MLP neurons of a small language model. Each row is named by its layer, matrix (up: input weights) and neuron, and shows model dimensions 0-223. Each number is 128 + 32 x the weight over its row's rms, rounded and kept within 0 to 255. Numbers have three digits each.
After each neuron's rows, "fires after" lists the tokens most often just before its 100 highest values on Wikipedia text that the model never trained on.

L5.up15:103127140154125128165067165143153120164175173162067140148170103165053070180160117145118112123208195143134111090110193119134094110091108179113046141128182190114167112063126152136068104115114107151154101129097151169101139128088127106163104156174073106150203178088113104073121133147094109108127110064148163113126147116124116119106087167137129149104115103128125119143094154166119118152119118052122159122160157171071127113092068131112137148145159162177102130184117199160142107129135112143068145123133140115115138079074135144097162140179178134131100107109129115149152104089141141167102106133129153117100079092110122133087194100090113166199108134155138131143115110165050134124173
fires after: "ou", "f", "at", "am", "r", "l"

L5.up424:136131132109074128120117093062135194095082140171070133184141078117060172148145206143148151172100153146174126160175112123135117129165153112077110143135123145091099161089148140146145129088153078091094098068103106126144162145173094085152096198148130108149160135124118170102131150167124137137116118110116111121131073088117174108217111120139125105166110056122153110099135191117160136176103154119111095138130105101136146127125136111152195112084122113076138096154141122166132122190128108161227149138103082052090123139142151130103059189108107157119126181147121163132094086144106144021095130138121092124105127133117154112156140127161099157136083115124168089100177110154196117111102
fires after: " A", "A", " v", " C", " N", "′"

L2.up872:132088157087112111131101107100156157095110087132170117178163149128116161122113110054154061155159111130137147148181172072190224078113063097098159141096135145141142100115081134156130124175119117094127064152230095124130154114183066111149115167132140154143113105162087084143113128128127103101148118149129135147135082132122114130110137106176177108168140130170145099148116127098145207082112125154135152152170154171134120125170076179128111131131118124128091201110123091096144150185161158109143165068123142174123063150053091067103172174127142055160148176084093107087107173099137081116136155114107124129125135159120096123096158085068130119115161126123183140171114117135156144139109
fires after: " c", "c", " C", " V", "in", "ur"

L2.up255:105157198077050140145161104123151163147063061098139173133178137090078167128133169103146124118126166095122115078133125116141183110151102116164172113144120170050093120116192191128161129126127131163177082183154123087131176111177115095122143177071104167126111091178126095138101180106146133194109121121148092116137138122159138148066113114136157134139162110131101106152126110136098195145116134061156154181169189099107087198162074093104107137116099153130095124112113112101093045162129082141151191094117120162155130185113131144145149176132083115082124130131137071103119077117138111082152112137071146132120114148158133126069114091095131166194132148132124111079102118124133122161170
fires after: "c", " V", "al", "ic"

L3.up559:129138093093098133099184161150117136155190120127140095149100057129125094102143101091126143117093161139202135103147159070131148101111173187088142114125133126139091095128121081135132112119142153144134141127060131174145126081092189131172098083119140123105144104091140079131122152188085139106131077083085109087093174109141137126100072185123123134115137221138127151179079132141095141087171141134185116112060139095128095105117154131070130151137125124136132099116121086194086151125160160235107170095121107174148129148082152119112142148154150129166187177138196158176102147098139162134151130186078140095165102096093140138092231102101142132090143142116178141116101152081120133114163
fires after: " h", " ", "r", "in", " L", " T"

L5.up800:113133153148100136154143112126105039128087234191131146155137128158157142124124156195098112127080133163121146147098157097129116177157095146115116152162111063088132119103152087121131068129104076127146100102164099191108190123184103083113176121136115134193177119109162165075141120143127099100140076123102122137057140107124054108143154104094150160119156115127098107161139078116215134151166159074082138102190133173109165143149126098172209147106119109161080116170160151144106145113107103148158163143110101122125107152131151143142139106096081082109115173087111131109113114109149149118115162103098122131171120226110160145158165115106109156098076059135139110138154165084175107115091
fires after: " A", " a", "c", "m", "A", "ec"

L5.up476:207132118126145159086157134090161145159183102143078145106110092125103201084100168064105202119131101104131147096118135129131209149148173162090153170091168109145067149196121117094160117083179149144128074109149100158115118142128172089140115102170139136105140155082107090129132127124136142214132081143140115191124186138159104121119101207156081055100124164104180178112067153096128129109111144180167129108130094132136120173074106137152130142079120114178131144143122084106131116147136134106051142146163116130155114194101150101131125122063141137098120113133148107114088153065104110136135075149104079103124103143098135073112132184118100162175106119212125157125132135097126109094158
fires after: " f", " ", "in", " F", "ran"

L3.up268:101137150150144068099084172148171141166101159089092140144107104099122114115167128100126082137196182175136093142074122123085159095149111123037099151104113145106187120123198137106097107131172146094140117149169122115125135108140144094180084189185139113114129145145136079148160111173156083154155131131063091104153105154084110166141141162120167142166183084117135161167095108080136146140095133180175097093168157089063142148124073113106113075149200118156106057146143111120213124085113151154112181107092205110090141106088135147172071127141136162144128165135086146166123143124097113109148116094114143175096124062137077115079115140141088150126142141132147103114148148143091174175168
fires after: "r", "f", "our", "e", "o", "ul"

L6.up498:105072122136139150112101119122130109080127078124159078140093118118094118156159110119111191116104144130124080114149164168148124154130094117128111167159135190096119134188178142126136156133160126117112165160124123106183119157119164142123146147167068123095160163119087190183156166078146122156055133111159120135084174118128143068107197098120106128108108144218103133139082172096094122142118126118165140125101175117196108060133113162115096153145137114130119102133054137190160190131102154157096173148106098071127117139089122141066119108114095136156096138071129147150111119030186142099114173220110110110180154122150129111137161071147178134067129113161102112168147066137098085096107
fires after: ",", " h", "h", "),", ")"

L9.up549:111113166112005217151107164119122135098145102155160176138091098139152158125109176110131121168122094107148158187071153103137097098118093111127160112134130093119126106134092131194151092100087135024069115099152087132084125136169123135114147173153132120192124138125116121138150084094053120143119136116144112180149175144147096116145168104093134130115137171097119148115137099132128146198140163110073136108156111164114191181163155183134115176130115112112155153164182133175116064129046134103098119148137117189115131151078119077119130188141117074113150174111162089140123112107106099125211084117158146137137150168120114105123135088112122160105095076111102151090167133142144202128115
fires after: " f", "m", "ec", " m", "p", " se"

L11.up477:133108145116128148122140092107117164134127095080146081142103175080073137158171129145102141100124118105111135103186135137137117119117146163115154166146079091106105147160075080157091118201117123133104135107136072073129149131153110090146129113151113123183182117100148128235085122169121046203110145068144093160134191096140110094088070122145098154163128127137051110120061114210095143139170122129151117138114159148141130081197104182144174148095153104109141105119129152134138134151104131137163129183144100160181112063096140092104165148124131166165108162077110149136134095136134129116110118164180141132126127088086086122149153114169111080145131118185169065088157136149185047087153
fires after: "am", "h", " h", "o", " o", ","